Weights of a small GPT-style language model, trained from scratch on English Wikipedia.
Size: 10 layers, 16M parameters.
Architecture: LayerNorm before each block, learned positions, biases on query, key and value, untied embeddings.
MLP neurons of a small language model. Each row is named by its layer, matrix (up: input weights; down: output weights) and neuron, and shows model dimensions 0-255. Each number is 500 + 40 x the weight over its row's rms, rounded and kept within 0 to 999. Numbers have three digits each.
After each neuron's rows, "fires on" lists the tokens most often at its 100 highest values on Wikipedia text that the model never trained on.

L4.up1034:471579501572482492540552507495480419513489483494429489465484531454569418461437513470479565470543460506516479454473479507501482466501509486481514480523491512568526483517491552506556529497503500469494543476551478470500479452462548429524464495471483510521464491473456530494472532485514425545523519496432547478565477513465475443471430464523486517462450408575515446483471468458504600465463508488537464537517497514531527433533516498507527473495526442482464489473587489504490546451523522449425488483451509490589365526518537479468545497498485488513520453542470482495488567501544585487540507503454467551437433475471464507534502505486430477522472488546503429455544540486487551593483536541559483483472578421522532533519467518420464495494451587543464521461502509501540494492425456
L4.down1034:533480583475458467501509416533459516517569480585474461535527527572528508514560505449505525485502499494466560477415520524550477439499519464431530538508528555463468459458469457430471476478509504485485538508562532467534481447504508479522511500540533506497534496527610457441449491560422486534468603453512443516478557509498535463483532458553564505426457428519512503494490533542505475548508443558463462453569451502502505474525450500464497534535509473511534543463561498484492446525504568523490505509519542490417521505568487421517415487494471437457566487471521578511471488455473529515556511444480473473519507520547464490524432488505476539495427431473483547498559525586516530415539452542453507466502504478445547475509490527480520481514490521506487573505513393530515558567490538
fires on: "oth", " early", " both", " back", "outh"

L3.up405:510521511531550494555519516567494506491465500412473505463518557468500515526491571406475421495533493562533555529519519521503459440527571485482461505447501449478440541522530510489496518513528496507519411533474487462548415504495549497495515523520482471493529543412542532501468516598569462468504507434469441494430466539500454512483450492459536524391539481377443469523475471500530567564472451488460478488462520546494512520527513524519524461493480434567456462534503501457433471499517437514460460425456504589587533488460453425538559473525455523475487482457544517533489492501457517459466502459530453494508515465512449496546526447530433493544525474524522481438473588542492497525581489506444483479415584510531521536488475508544459549457500626531510495468459457487539512502422389
L3.down405:509482559540424535495509502501379525589456515524518509498501555480510496444496482539504531555521525465517434521524521522509508565511466546544520529532430535502563537505531493499532551459441488504462565498504465464446502406521569467503481524477459531473467429509543490500510558511473484492489539532587528481532528457495489540556473544524483436547444523501552462466529467547582550484477546487498477507492481435502513446514399554504472524514525496439505567483523491497566440498499486502478527572513557496497492491506453457526548553446491518600491502500538554538504499472545525517481509485493438435448523495485519485560469478450509510519517543460534469511477499527532500513478506541625549497503424523492595495518471505501562492563467477575491555520480518558490447395413470
fires on: ")", "|---|---|---|\n", "born", "oss", " inv", "|---|---|\n"

L4.up915:492528523457494483523403525503482496509447492457506515466487494446458460525471553514467561508588516453501446512474551497513507483431500515474552463566481461565476485491500514477557519567506538502455442519497475546542457492464491374536479548470541539552448516479474473486508500579540465536512574482456640509515567491490424496564469486552482481437433507488523517486561519464519595450455496512479491529521495486446543441577496580492515560518541483496471463520559492516467541474490517474451513502493525550537437536520527452487536466469463474475536503562464530443556553525498599462561539545516457551481497518441529521515475566516445506547492483578480465469541530471461537565510506504536528543496597394527494480447487527442508548457515548452520534468526473455508544519446456
L4.down915:513513565427459517503499465550476475430518529580527442511515485560551500544483541494507533449481497508468592457465493493501507497512540515480438495445576540467469528498501459497448531474518486454536545513569428456510439440571455495507487437513487506485575465506578441517449504576508476488503513475502512398518502584515468486475489480530517465432484426482447529494464491480438517487507503516458498549534468558469529472538433456453555500527494403427534551464462494507473544549527535615490408491495563485362463495585444440484510490516443496448531508460507504570496480506467474501487496482544482455493493517510487434585490434462495505545477458449508542515551466487491528454483498549443485502492503461492517482514444509448510472528469535497454524416487469569452501503471549
fires on: " due", "outh", "te", "its", " bas", "″W"

L3.up1091:459556502548568484538511505494557478514545550489523455490506550526546524559465570529478486543536408540540509533529559498550508482503549487513544495512464452468503571558529526507564545541548514518575465545496491531487473495560579491517545555493553512530512531449495545569506510490542489489497496473532475523517492546518480505431496506474550519507593469477546532520559548519553563600457443516528481491508504594545523529516549566544502510520459466528522483546521510498483509546579490529495534516469529564595532556517453476475504610525515544488523535499517498535546527552498531560519513467520517494507515473529548526514543510528484540484526473532564533504553541573511506572556493531486523569493520567497508563567486500488522622495540569560537561545489480473518555506463454
L3.down1091:568474529536473486486498449501418512535399519545540466564459518509470532477538482530494498521528519471497450513541457489537454559483486521546531516512473530503523420434493544478506498461492522519491593506518472484452517474458550538503509481427473538502518469548525495432517519492457440420463514550517468513539518417482465471521463485497494435558465496593483477473486504510558537420439519475456439482505459504480509377530536488530514515504518478424494536495532498481523469507470496557505478530508522512508496516488454407556547540492515520620515467515513523468478536451502487526536515452455443487474500518457559448582472486528507493532531500494542478455445520515494517484512495508580482497504418471495610463479522488519526438525558455505551556559491475535453532467434542
fires on: " inv", " Votes", "ica", "|---|---|\n", "|---|---|---|---|---|\n"

L6.up663:532510525390494490481499526454510509536579567500483480489471512508485493401478497489562495475383513532459557514503549469508520559497507576498494505528524515515497474509544535431480476508487521480558533491509592453562517487489573551548420451516514464561555428535480496463477518499493476398531460371497558477432497494495527564521590485483514481479465475509544500469426490545531412490462539535494480434531518518509536500498555494577473563435556522542429494401494511562496490532505576544492504491531460524502502483502528463538509469496488514533561472559454526487522526555446499463495531510462507512473481510528531528529482540466457495472466513444585510418502483482517525514507496546476495521447527505435499418423547465432496574479500485493501493474445440502527556580536485
L6.down663:510463532529573530440475495511467411508471417419493505578506550421593445519495465483450478532543493482542488475499464527453512483544491483545471464485439497462478514504474480529546527446502474439432573502487434526436494494479464452504516503590496557445522513467551502517514486519545499541481599534459406489573513497523544474475522543477473483473500473456497527503580488427500575542589506488539481543471578536526469457533467443462539495482468522495504503582478460513467504517492474502539514523435531466485491555482483491499530509480474465480474543524474447505498447443498486525593543550450594495556502531566429459542518502515543578501478480461500523522496521519523457484508452472505457494525453482526507474570447490571459483504526602464501561468545535476480477429532509
fires on: " of", ",", " Dor", "or", "hemat"

L3.up816:548492545539544549517524501485480537538546482521518492447515566548521490567493508451561460536516491560501467509488551508510476565527494473494523482481525486475516548500548509550521465429506448528562490489469538502499540509525510519540475501487514490488514544576453479530440453518506506475579459572534516530504575520552549603454504586541545490521482495520458493520531526470537506566531490556538510518539526565502469455466477484478536497517585458559438463530500446453481459534523539513512500538520490508505586569531532468557547481501482477581489467537496567511549419484516459526474571558525536510517529516520500578547560574490515464585520514520531605481486554440573540558466495527505530460490548529491591482533509473523535539587529619512615477485517493492558533516463487
L3.down816:426471476491536482559453496471447551416488576516454548519538530454432479482529479469530566548487488497508513469514527492538426501453543513553482543536498536504471539504459474501543565472483551510456469588538503550529499495540512473452486518554505488516488410487519548525521486494460469551510491460521501607475438455535463566502465478503471462471477500499507539457467560511479531549447426458471564505548539516475515583465519596521442494480514505457486521404509540527523465476504498502466479503471517426451483576451517520486498485444441591534583477477526511525496516586543539484504472473519525459531515515523492447578486522436518441512521545401458494462551444505490517526503486537460519507501516498529485539412506498576577513565536507509485501516503467449520360489467541
fires on: " res", " Res", "pp", "|---|---|---|\n", " Rec", " last"

L4.up164:466491482488482510471449488467455454473476438463431501465521474420521449450487490500467485424471467453474417485455505467488454452437490478451446445509446421482466470474495519414503448453443470452484473487483490395499409432454471438459481457470444476500447462426454478481483486457501432485503519488469515472484448466448450427502485449475470476446478470489483448449466480456444549448429457485452462491491492485454500462490503487419462456449437495492448488465520427496478465467475469445477498469442488473501466465517497462426517452442442451464476490462450441453514481487446531393522483498490472456479457483470483467475456499444466442477521475493507442442490484419482494500458535492472485474469550441498433502454474496435449447491464494490466421450497457489510453465438474
L4.down164:516503486486498471514474458549477520438494554555510449482509570593483490496444507478548515442535475541501576499490530487526531440533491531439560542467561558448547468540508486563472504512511495396486525445545533427489521480542534501505496492473579525505468520510544434528465471554461481482462560470494508503509541546491520522481494508517551483478522449528471561479492498490533521477495469568494502569509465569471470467576489484502515527554527422459508548547441568437578528529511548552474515499499516469409497523541476475499459437559427444476488478559469542534440483530496512497559495471503465493465452472512516511560456442541465586516434461469480567525605501545563490493540419524486516552500490469492553506546541537462608516455532535537492585491515437484510494494468477
fires on: " due", "oth", " left", "outh", "nt", " known"

L3.up1196:471473453518461506512473459482450493492474451519501420456507437491461443518466496515452490582479501453475471531429435437548546427510515411486536509506445416446476491478454506473514496519564475473548449464413462485455506505501479474485519468503509514525518529424454458500498418493482471500419459480441448450512457523468503493419502509480508462521455422445528513464486488483411496494465412468431454419425499483474460472473509469574484457546480458430469557495543427509489566515557479475502547473463537500487509508517465444476444536410529484441487474516468505459499495506445465526453533496561473544465493484434496470464524456447467472481534516478483477462513433494470501509530465476429424530508484467550518523544437477457467548506461460559444482536455466418438494470513491
L3.down1196:471470562494482486560506468520467534476501570567552450462421406519530504495552475553474456444495477549526506538479427456492510493490467550490552464465470530459520448470497481492479540487501535545555552429459508442469539513535521508512523532497486483428470484486488430491423450438472508436509452476484431521527514504391483449414521401524476448542549427535530497554474450505478490419486527525577416441523457564486545469423528408523473532459506495486519480513489534487517476518570474518442567497513430536499506497522543427504467516513549484505511435481483453489447532519457455595561458455443487556393477494433500499472496531548432454453488500435491520478516544495509518450526480526489491539505481520503568490508444545499542513505514428464542505514531477521491568467433573
fires on: "own", " there", "ak", " population", "act", " Saint"

L4.up530:444527472469528525505467428433561504506457516478414471527492454478507492472482507506469507469471460417512514526530474522530496527433475520403489531484433456491569417519534594498502470528468385523430508572464546442581459471488470440471548451464539478525534449510486501480505471443578510505501402382473578463510468418519546474495446466443456464514552521464441492449515466489519511471503484422439506489447483473543545391493474446513515445437472460527476526512534489495479460427504514553477447515513532495486521458497435543415548460517471542528478478492419450475467501468479572456529515432473482498480461501490409483523482418500499493486474500532467512523429509438453531512517441490530460497516559467545487509537479457525472518436576492458420473479437533480445469484488489
L4.down530:478497490516508491509492550411568528491526508517461424523583521541480499548507483461492482429467490482464432449489504497566553508523489473478465528529548495495448484539486566550471502456527523509513555451475467508446547541544493489480464568460510508501522511554503469434487531453505467542570576491503552427451546520521469519477524548544517445518510479527556516539485402499487459573471544481489455545529496536477509451453450502450499517507500479539510514511544380418539554494416469544559482564491429470469467447508520565503575580478540526532432486465443535524506571426534520516486531532557463554495526442457561499479490446468546510442494534461492464511482536510498494463496508506578509443510441484577399450526414526470476536573537563502528504446473483509483499531508434
fires on: " en", "au", " place", " medalist", " Israel", " World"

L3.up1064:525498502510470510446548510517504549509512479606528481465520531523476540512536538486553503539455576496451480480442502495479538570487456456466558484469478506561574520433534503534503443478490413473531519453471508507434555494482460442543448504505467519421511491578498476464443473476474527469512494514510526539506527460492504554531546561522516509557427478594516493489491525447504502425484585478504489581533532442496444414488464454505555554520555474439478524450542452490557447531537513535557459546534534470439449563560514479555566494472533461531465486524518539434528499461491520529461573588489497516527511515432509447487491560477595495495447515534421506475486504455527528429441513486536458507509525454527537453476500524538468458610503500481511582477499515471435513521477510
L3.down1064:418456466498580516555446485477541492382570555411469493480529467472494503480498488467484488535450430495485554511462509510485530501475529486500506541541540463466487560522535462512525531488551525505500489571502490502583513552491393520497501537572515516577517524488488572557501504532531522618556450402481478530449449531538568591496442417486512490417558426442462497480519560541443493547545392534522566490522538521444475561498535564487461451450455522484541533444451571525465538541517531486483441451492468469482481489427482558522521493536413487473581555546487463518446499538539480509496443467550539492519462458546446501488500490507469468512464529499451554498551518532468481535513450473446499486439520532462427494446528532512475564519500473481503480509486508432561443522560548
fires on: " res", " em", " pe", " Rec", " ref", " commercial"

L3.up637:442462424479438526508472446485463525453409425456487462528497468486500449443477431545498498581507537483465450496435447486474514436496484458504484498476486435473501454460458493526523454474518480396554525450432462499455490557504478501465494453465497484466444498451381460433505457494463461537490442478469499392506476499458512533479490511489519407522462436493466481526425458472412466429447470489479513453462501414470416480515454490523484453513518467489500471482505403500530540485530458459533536496480484473430443480467507545505457465419453431493475513457430586436483482502503421505477564507465499495501460508433479475507462504443508437492488461464484545445505456440490495547501466468506484477455467462481500452512472512472463467485475477501476405524471478441446511493509510
L3.down637:548530563456509425509498509532564487455495579575509544455381498469486443518490545504530472509508452540515500487493434498544491475482534515507509481466462529474453544520497490491483517550479526502491460508484542515486523535522467449503521498591533451477552502549437449496432485527453538509550412511479446559521512598390430433425555479479507453440563480458537516538500544515381447480496511535517548489515532486489554518362509513520477502473479504492493532456467529475500485539577483494499546520507513443501511503575544546484491469499541457480556441467479442526544514538442473464534457492480550538475492517456450481428505546475506465407508466481457534490530491507454469503551442512417515548533504454478530456487468510452522486591486500457494520531559501491499547464502576
fires on: "ver", "ly", " same", "se", " Country", " place"

L3.up1150:481496535563569504535447542545482537586539531528552471507545475524491488527497516519515520542496512520501537521511529524612533466590543492507501579497487508490500547537490579537595529506597518569564492507515492520516544519550503571503518519543531543588556543493479493534499486527539480518511509547467542461564570547495581536519555534562483523567464508473511503520553486536495494545515452528516544457437555516515517483504532574536509473562530499486528559550576491542505574496581529454510538460500515529542537519581561519534513533489563547568532482521473502546544492550516495586510514533592527559508546550473487516498545528525501477536553542480555529513551508498543545569490465515451529494587529469575571532533495511495541552514550545588520510539499448445506503529508522
L3.down1150:467533518461413495531524483482454582484527511546452471418452385503532518512605463544481541394455474541570443479478500470512490503471493545448497472473462532467535471450486461485491519465442490505595486431457504473485517467561566501549499477479476501428508445482474436473418420429424540430495465500515501526487514474422509475448536465535450514563453491593463489534470486475505512473539516508570482489552479544529469563454479478488472557482543447470486523487501523474552449447530485515440545481528454541489488546516568469471414523464500532463497431478501507495485527544512484562476471495467508526430531488438510457491532457513477472490506432436476529526523489467518551471519428563484463568494500531543561518556397554522552538512523459499535545507471446503481535454422524
fires on: " life", " population", "minist", "act", " living", " land"

L3.up298:527505487469600479535475549433499489562515424526486486472549510555506477497489496474572527507490528556428482443501514521542481504505506485520431569485509532518520541538495553491501571395625417484516439544525482462537506521449444544458563462534505422531514481491490461529459518528547421493481487515529466434579488480535514551534482538484445506542502525427472484538514493522442541416546516514548555465398474535530474410479551515506435413517548495443520499518506484538472477494571446493538467392452482481507482492506528515533498508544556476525528490514522434571588456504534472464492489514527460543508482538486418505529451532476494443460500476437498470506455527468480473452473471495439523519511573534449438430499521518518484464523452539475503497497472457436501527521523471
L3.down298:480535514419481522488539532498542514493551545512447535455524445498522506485563494555461517493433497551513470492508521479549501490469470520487519487524423493514522500503510484501525549497473507520517484406474493489459535599543469481501479589540545526478537469533476470474419500497452493509532519456563564467434515511460474547445509504484510500518467528511488553479537494430513490520539524457510506476526460507506453542532445529454447459468510513464502487492432581475573463482506460464434587536536496564495450550513526527479432464523489511467443502470521461580529524551535525468499531474434511550480510467457521524475519511472474518521470477412456533463454421494497537505423488494469468555506589558555574551546447540534516577581478509503563438389510465504441433502417559
fires on: " that", "ested", "rag", "|---|---|---|---|\n", "eg"

L3.up1164:517445481445561478565469525396518454561533482528519500475500494550545472512487523489515555501462443519492473409485452508547478522539472485516501542554511473492455507525466497493475525395602417487543489523436419472483518506522478526494493490500519464520502506457501443522507443499489433465480442556505471425525544494455555559413472449458441479563460457509477511507547492532443416455556446472544485436450499547531507440432533468496439430519531521472518483501522461477514560530556534455541506433444465492550501496554523511531436520526591504501477494545457520538554420569499468562468474490522548516445527490494504548541516570492517481531463478391480513582509488471506506508496455542425535485521497538482470461528502515408506508528495539521525436529492471392497524517518480
L3.down1164:512483521440471456508512498522546523453528513554524517497470397498456526483628481561502512506512533519505524484537487469506515457445532525509512470475441491477501423461513452484512510496500555551521471468507575543423540504492494457475562515492528525467511476484448499493484481447413515440489545434546506539496531472461491471403536463529516480477459537562502536483480490456479448486467533489486463458566437533473489468445523444527449538483561461444481497462511522550574450468517506507464576507560468472546511576461588496496457516472544586506502463444509481512504571522508453476533509495425455574472541463446507476473527533527451477509515453392437558428477445507529560518502506535432457527491533508525563507491455544545547506511525511444499488471535480513450504538429567
fires on: "ost", " pres", " debut", "play", " population", " living"

L3.up389:556475481586579529514533485438518524510477497470508456443523549535576474542473490495529510519508422551504475470434557487509463541544522477504510487502477426481486573483496505540494478446476468481539458490404514499502482509541553496537510454495528494469515541517442455488444415511501562446519394542516448491517540523501499530373497512413546443491493457510481522532523469455521507590527431561514435468506498582465498477477487467536515467537520416550408449530483402460453493533552463537482511478521483523518570521470536487515526453516453505520510483542511560494521403521508399555473570508514532488479500475516519557560524538498510460543487460490520588485536528424535541559503476512459501482458529525499567477537478479487471584532520609557569464543507511467531531515432448
L3.down389:527432540521539465504451527523411545453474556578502488559477565453476492460553507473548559563547494480491519486546532510581406505496538546571479565553484528505479520509515501534537581450459538558499510586534519565468498477518550485452517530540533527522463468501513534509536555486460440554504504494504457579535503484534406522487484499553483452541492501554507550511471558556525520521413495449492538536491494488500535471426499555546464547495524465448472548434590537518527493453506535496499508536465510451495529587463523491523527512407513590616553479435583539511498532545472524518592468485474487469508551509481513451575505541462504488511550549433526487437507474515557512555527488550483530559528451528517558475423536507571615492577539465496482513530503498484526460482464554
fires on: " inv", "ep", " sub", "|---|---|\n", " chem", " stri"

L4.up99:575526530496485462472502467516525435526489550560534478463467532419432547551488524461512456547480451500532493457501537513487474504513564578511425476485496498543527555583541496515521503497492467439524477512535548476498496521448397511451504480523515498498560508510486509585476486563512521408529543486463529462387506451514501409509495497491526630523485456556509449485439556528502519554535498443521463500487525489518461506484519472507524527498537516527475491478491509545483502537466503524487513510555541519585500481429542490546409484435491517540544516495530476482500479484423478499513450416500550475472495517606424464461515469540470516483558545490481475505393619543527506538456510436502470483449494502511508499473429450510497557426484502541476381494470448476449581511491499
L4.down99:487495483494526545486465513560457515495529467453504522488516458574503520442500498539447487526500540501517418465447563454470542511394532446530556491515499451421471490454447484524528470516521473510467529503448433550475515441574565504554514533458474488564522479506510447429569449462536529569476519533525471516565493509565546527483530465491458454467523537495502498470515459454465466438548549509554479551500490544461534456460502482538544536511413538504494518496467490450509472524526481586488514457575491489442511540505455484512556562533573456515446523456512476442523515513481493496483495511529517519511525488422463484524517536507573543533502475480519451534548395424454467451469517464459519513594557521511443551507572523497496488494523513491495573481510515545519459477492492
fires on: " |", ",", " with", " of", " and", ";"

L4.up319:551484484437544466500491429518538506487463530473572537457518457448473507527488493422506403486539520440460545529506452527461534495500476540458554521491502541498530463513485484537530507541486536572460509565505483544524537521553459466512542520475546512462504535527408454494476476551541522421454421485475529487496547488515503504425479535454446441542463536434505533475536451487535430497479449451478477476473455490462575470484414502565531421491526434503512519499520582473511433484470452521465481515531460444446498504430423519485515483504477516435515467548517523463532527412553484498456518454488482530444487499473513473496541431559501510473438463512451457533540443537420524478532442438503495515563480495473530479493506427589415513492547468432477565520489531443428503494528414
L4.down319:447474491568535511547490559464587555539561483447504463486531456482564510503502495521484519497443497485574468495501428498484535510493499488536491442466514490533501539491497498525493424424482494522569538524450512587517490520556470526500511535447424548514540480528512478477537559439494519516537459551552420398458492519553395517504541508502463492521500517490518426583466526527426453548532519548536526449503493536503441517492490524449502497517530516444486499448553465505398536520489459515526436516501483569511505450518549561497566583437521542571480518449505533540561524444482517514435565542497544457548549468490442496505560540410481494533522524504553511516444519427558473464532500463501477442488515496490453494552428470530461487537527494443496419462497556548522498548470512
fires on: "=", "os", "ion", "aus", "on", "ze"

L4.up824:533514502474511476440488442473507479442498505486409502491480513530511571521551546447522439417525457454489487453497542495448448483603567533552484543542547457519475555559562474530510493490478534489502585464584508505554449500434511553450466535474522540518501510533472428519512460615493501477486491482525531515466480536477466468498551556468520518549556510565478493528518424486563582469533467507476381533544450477544503496485472468489585507422492443468434544470487564468490536485436487540548462578555484532528493517437451540489549557452464528458509537533539502556498537413481535484491491524546494510478515442521525465549515399521451504450472566492474471526518482567527534518414530443538539524489479440486443456517505390505488510443461517487530474487494472477514468513505470
L4.down824:540490414484562554579516536557463444520524532464538463537528482501457506439477442532486553479449509511509431507567466489552514513448430515464505508534471575481526447487436494408467489557516492567488502447508519480445546432534476530506485529490455544523518464453476508477492515485493561496493481581526497480479496503535518442525501486580490479472539527519461455492496528463514507473443486461580601461462544511477507522493517531507466536522462520537526480515476472495492478534559482417486562451432459450418539475449542519463452425531453415565494475500486529529439522522598500535567460552522536479540503534493438481449494568525599475520522502521532528445509499517511443489512514431457524459444515527511553482569477558476571495491473472502470457554524579571560506460519477
fires on: " and", ".", ".,", ".\"", ","

L4.up971:545537500441551486539491517505527435516514424475526513451460459461520476603486491472549492453490511502440467526537535578407513503518470513491500556456497552555487528533499478523548482458513413514525493444476526499504573536461460506432493491463498471428564469408503487520510508484476442515469459502460433541523498463478451430574520563518519533474514500566458468502525459479428556461604472559512502534454432455469494560497508552458525529544513442486442484510498520468520532381562454524454564486469504522527500482522428503503521482496475557504527530416516484496507544504518559405563472530508453465449508492546464502504475498463433392446502467545502464491536512530527479588477521466508562530463512532503433530566500502524506482534523521448478470505502484496456489528498489
L4.down971:481489495479480555492593490525474553504461560434421516469491516593507537446473475632442430510515509510429424484423511492616381494481466497515454536560495477516451502445516568461481437564511540489529482517460446498497481490513526465508525591470479529501441484450473521466513457495527463561481463534491574478497495483549531493455482427540397567566503532507477518437475508451562452500495521426536547428518527492506500481519477474503518543497499545532513484497519514539499536552407531538553524506586493494485500526476530543505538540555511435507451517469522471439533569505498528564461500489650519527491486459468513488551535482500595544479451523448515460494473458526539562508485500506497503481551476473458513543408484472509541547531492538487443508459502477437499516470563536
fires on: " |", ",", " (", " |\n", "–"

L6.up770:512542501415559542516503511550483516492537541523499506480475454481454499516465480495538481478538569567486513461560494555585488449499564553627493489536492456565510562567581492479517384513472492462525461476462512514489534503486509489480435571544507504477521440473467437538501502558558474469493450514523480538410504565512515469547549420485537522503531546529526513456485531430490565469519480496477428497437559471474504477499572465503500447434500457578450532488517588436487489462536499457465524516412535467495602496443492485409508483491482449524518536507485507447432468467495469415457483502451509558473498517538513469509443433521522432426524492512493548465540505557567563542493483502562524496467565470490471491490534522518462515472412537532525527461457486500435556535516485
L6.down770:488501452574410421456503539522480514483533485517479533531470481614499591528474475565409430441478531546534487612495450467410530525456532471461487497491498519528507462474485587521558533530551493512556491462481494548457458496572502561497480563476497497511483500549551581507486481439433482511471547503504493520504486502569466576499505559494488432490525463532482482447529508519508447511483507505511472538493466497478531509544447466503514521560449475513539503430522465478509481532480437511531516381537480532506454512469529474536542432573508443466450552466472557582533523509503524546407461489522528505530500479465490480507535482452483488534494484491470494486517513518453410500582524518516443487506537499544464510516482466512478569486536487508458513628524490448546514496448493
fires on: ",", ")", " and", " a", " is", " "

L3.up487:535497447507568521538521533453500508521496423475500540439564502521518533469542515467542549495531535538490511407519535473475497501562507519560439535445526539505500511526479528495515481425565468459493443560484420464546488520503507561475484486529469486525555493426466460487482492554536460456482534514470422420542536503528570546485467500440471473508509524440453473510521461485443508440538489523472493447402492444463460477497464537511486432522581497476513474564482473496510512563625363506555509428438460487544486480509521540590461452527551525525507454468526521516536423538520440529482519563453445518544475490501413489594521497521511459494465458417473459467505515465504507483480492520402488526454585532528492465505508525499469511531466500551498422505455487480521530552485467
L3.down487:452464593453445525436536590526459501523534553546498521479492435501487467472559524509511492531473450519417454513513469479570546497488540492540502481548390472500526487503548513522557526457446494575531441434438533510444525522522480436530535581579563560482501495531466455456432500481443519514502534440564492532443511587430473513453517471568538453473452487515512524556512477498486468500532517482512489558544455500508469469468446476489490485446483485468448552512467527467517477452510533445443584565561546491485486547541567518428455513500441518500470502513517444577555522520494506430489517485455470517482530489478526516442543564448469525495501438403482514481478444495502511566486458496509510546503526546483577553476458535502498519542476556449512445437519479526519456454428537
fires on: " cl", "rag", " design", "ched", " dep", " that"

L4.up742:476505461479503504472433532461488464484462453460427477491468462486491481486552506548480519469473547480479402502426559478526449467450458441510512426545415412506436482472467469393499450493488488445445473499437468468503394452440412438481465472503473473508441473459499492448523454432497430511486518477475541504501480486468424498544533436523480527398457485475523454466527496464437569419454509465410508487508516484456502494498477535460479521486451521497457494480514433515453513511490517468479531476480497543462504462516501482443521423489405461480485489506467520401530458528460518404549498576545525467532487491483546503465456528447439498512550544496494471459517482432474506500474526495487465508482520424530448511435496562412546481479500506497517427475526471500526491468410479
L4.down742:518574553420544502497529472528435503436422539562509466499508563533457450487434558509504502442567420507508543522500549461499490504498510561439505554453546536438523525611521455577530526491527500473502513482583513397466507452569562516510490477478495464494542538461496475568451461581446501510517553477500561508515497586492543486463469499507540475487541467553424595475513478494509568423471475542495516582515483574477469480538519505460522477536504415427522529505445552492577529546510539577472457519489492483470458493513490475462515412576468437460519489568506502525486482527506512494537498466528445500436488485489508484570484450553493509531476465508501543459567439515547502524539414536470503522499492475539527456507499506508569464482498536493439521441466493495493471494503477
fires on: " United", " due", " mid", " bas", " col"

L3.up549:464452474491501459455517530407531501511498439587467455485503425492522513465526500566498541545455531455472520526495486492532557545464463481513488505518473482495558524505537557484559488572499482517492530489457507526437503485555475527535504472538475507544544443529427377552511460433528480575480490467516534523592491511526459510463537518498435443557529474545515518466507526414470524415434557510513488486505497480538464459465462476530480509518481500448515492504517454519502427564604539518550504555462466395475415572568475492474455585453537479507521529474492475461536514564515511564511543544455484480516417504437488494485497506424605554507526517484445516540499476498461513443439490447479531539524506534455463470550498469462471486563507423502507614473488528515447504509551563
L3.down549:461507530467581485510499505479524478510513592506497483481513453539468537526468506457534492503423443493499548497506468488517546593462547507482487458473477437533479464504467582524453464489585498506530527471525501445592511603465428514542510545527515522572529544553493482469450510451530470483521507426469483516421444522484504486496488508477541546509524489575425540512459570486519515520489451495490533466519550526404504493513579445482502482470503540497561438557512524433451492483529476527502445468520477561556551512570561503479484488530475450432504507587465447490452513437461518490544489450491506531570431489487471512512531492603508490485444507507480584487557567509495583518540433474545484530515574534495439539505575528530478502532524536412531523500527443452547555519512535
fires on: " dec", " place", " pe", " Medal", "ific", " border"

L4.up259:426491454518592491480524432429583521498445513524415493478406496469504562480538469519465467463438504474527506510514470492520498501470496526409511489511450482480553466495567536535526447524484353526497533520415527394518483468500459458469538508466576497485571485522510479507503509462476558468537422483469486491539425501476529495481429431503528478529554483466440508466514519492503510480499508476479433447431431512590581484442482474481470417475481465527453494556515507492451492476585522528454446545546497514424471462516457519415510485547505546523481463534425435525437496496562530465545487443445527488478443486501451524474538452478483551461466523512473512538485496500451614505571414490520430460511481541504496519579513432591488510506507563483530472515474542494445473482524494
L4.down259:564512489524515499539469542454583479510525521547440436542531527554498505469576485488504510538513477454455499411530553456495513576498461476549450529546486498452505438557519505495528498412550564468475520470460527528427505501509492545517477514419432543494518504520519485447497506463491490559528555495504517548439493447544520476497487551481445508520505506592539486516497451557476511550510480465530520536502475452477478411469527471501490494544483493492419498475551414419531576470432508498480491559512426465558446461462498525482595546502551526523469491525498577527514574467574517485481546525554472524503551409434532551511497521513528492438532548488533522532464542537537481476544528500520518484514472521586396456487544498499447510532596527504538515531465468473531481490436386
fires on: " World", " medalist", "abit", " →", "greg", "oints"

L3.up1177:464451491527506490487511491466493558476435411491433473464496483480559473464510458476487528464432468497466460470426487485430493497511466474482484487474442398539508511457547516495486457478445414414487528468419477483504464488511454491456488456504461472451515491467427429448458471460447494541494427468421490434495420472457458530449447460483491505469457451478442443504457423449469542417452471479472394518496470488461437461483434436461524479511486448465426473491508451470500455507556479515495454478472458458425452499475503468497518477459483458506500482481460536457484497472477470509473558528468476496438447449429469450511486495450511478495496466498454521512482479416486503444436471433507461486479501474462515414485468461482453452539483490501497504455467461458432514491436507
L3.down1177:478507519499588445544462522528538503468543553509507469489444516500418505442511555440526509545522449463475585493501499502510490530517597574507436529530498468465437532544518534552463539454571529526527523570542506529574516530442499484500493508565536534544515504546544491567512555522487476567488508438507494533447496586517509544488500505430530521439538470511495508489494586577473492541450443489440547524486524507457524465444471539465416524489544500447536494463525559473493491469589469451501481450532471483474535521511527512544543512471500465455540488464512492525475546539480500454583394462545522525540485501480435555497557514517473489436507547488459550456541514585542536562565385519481512588471510545508477475520575540508523536591509523465540547500547481423504475475453503
fires on: " After", " dec", " pe", "ver", " recorded", " Country"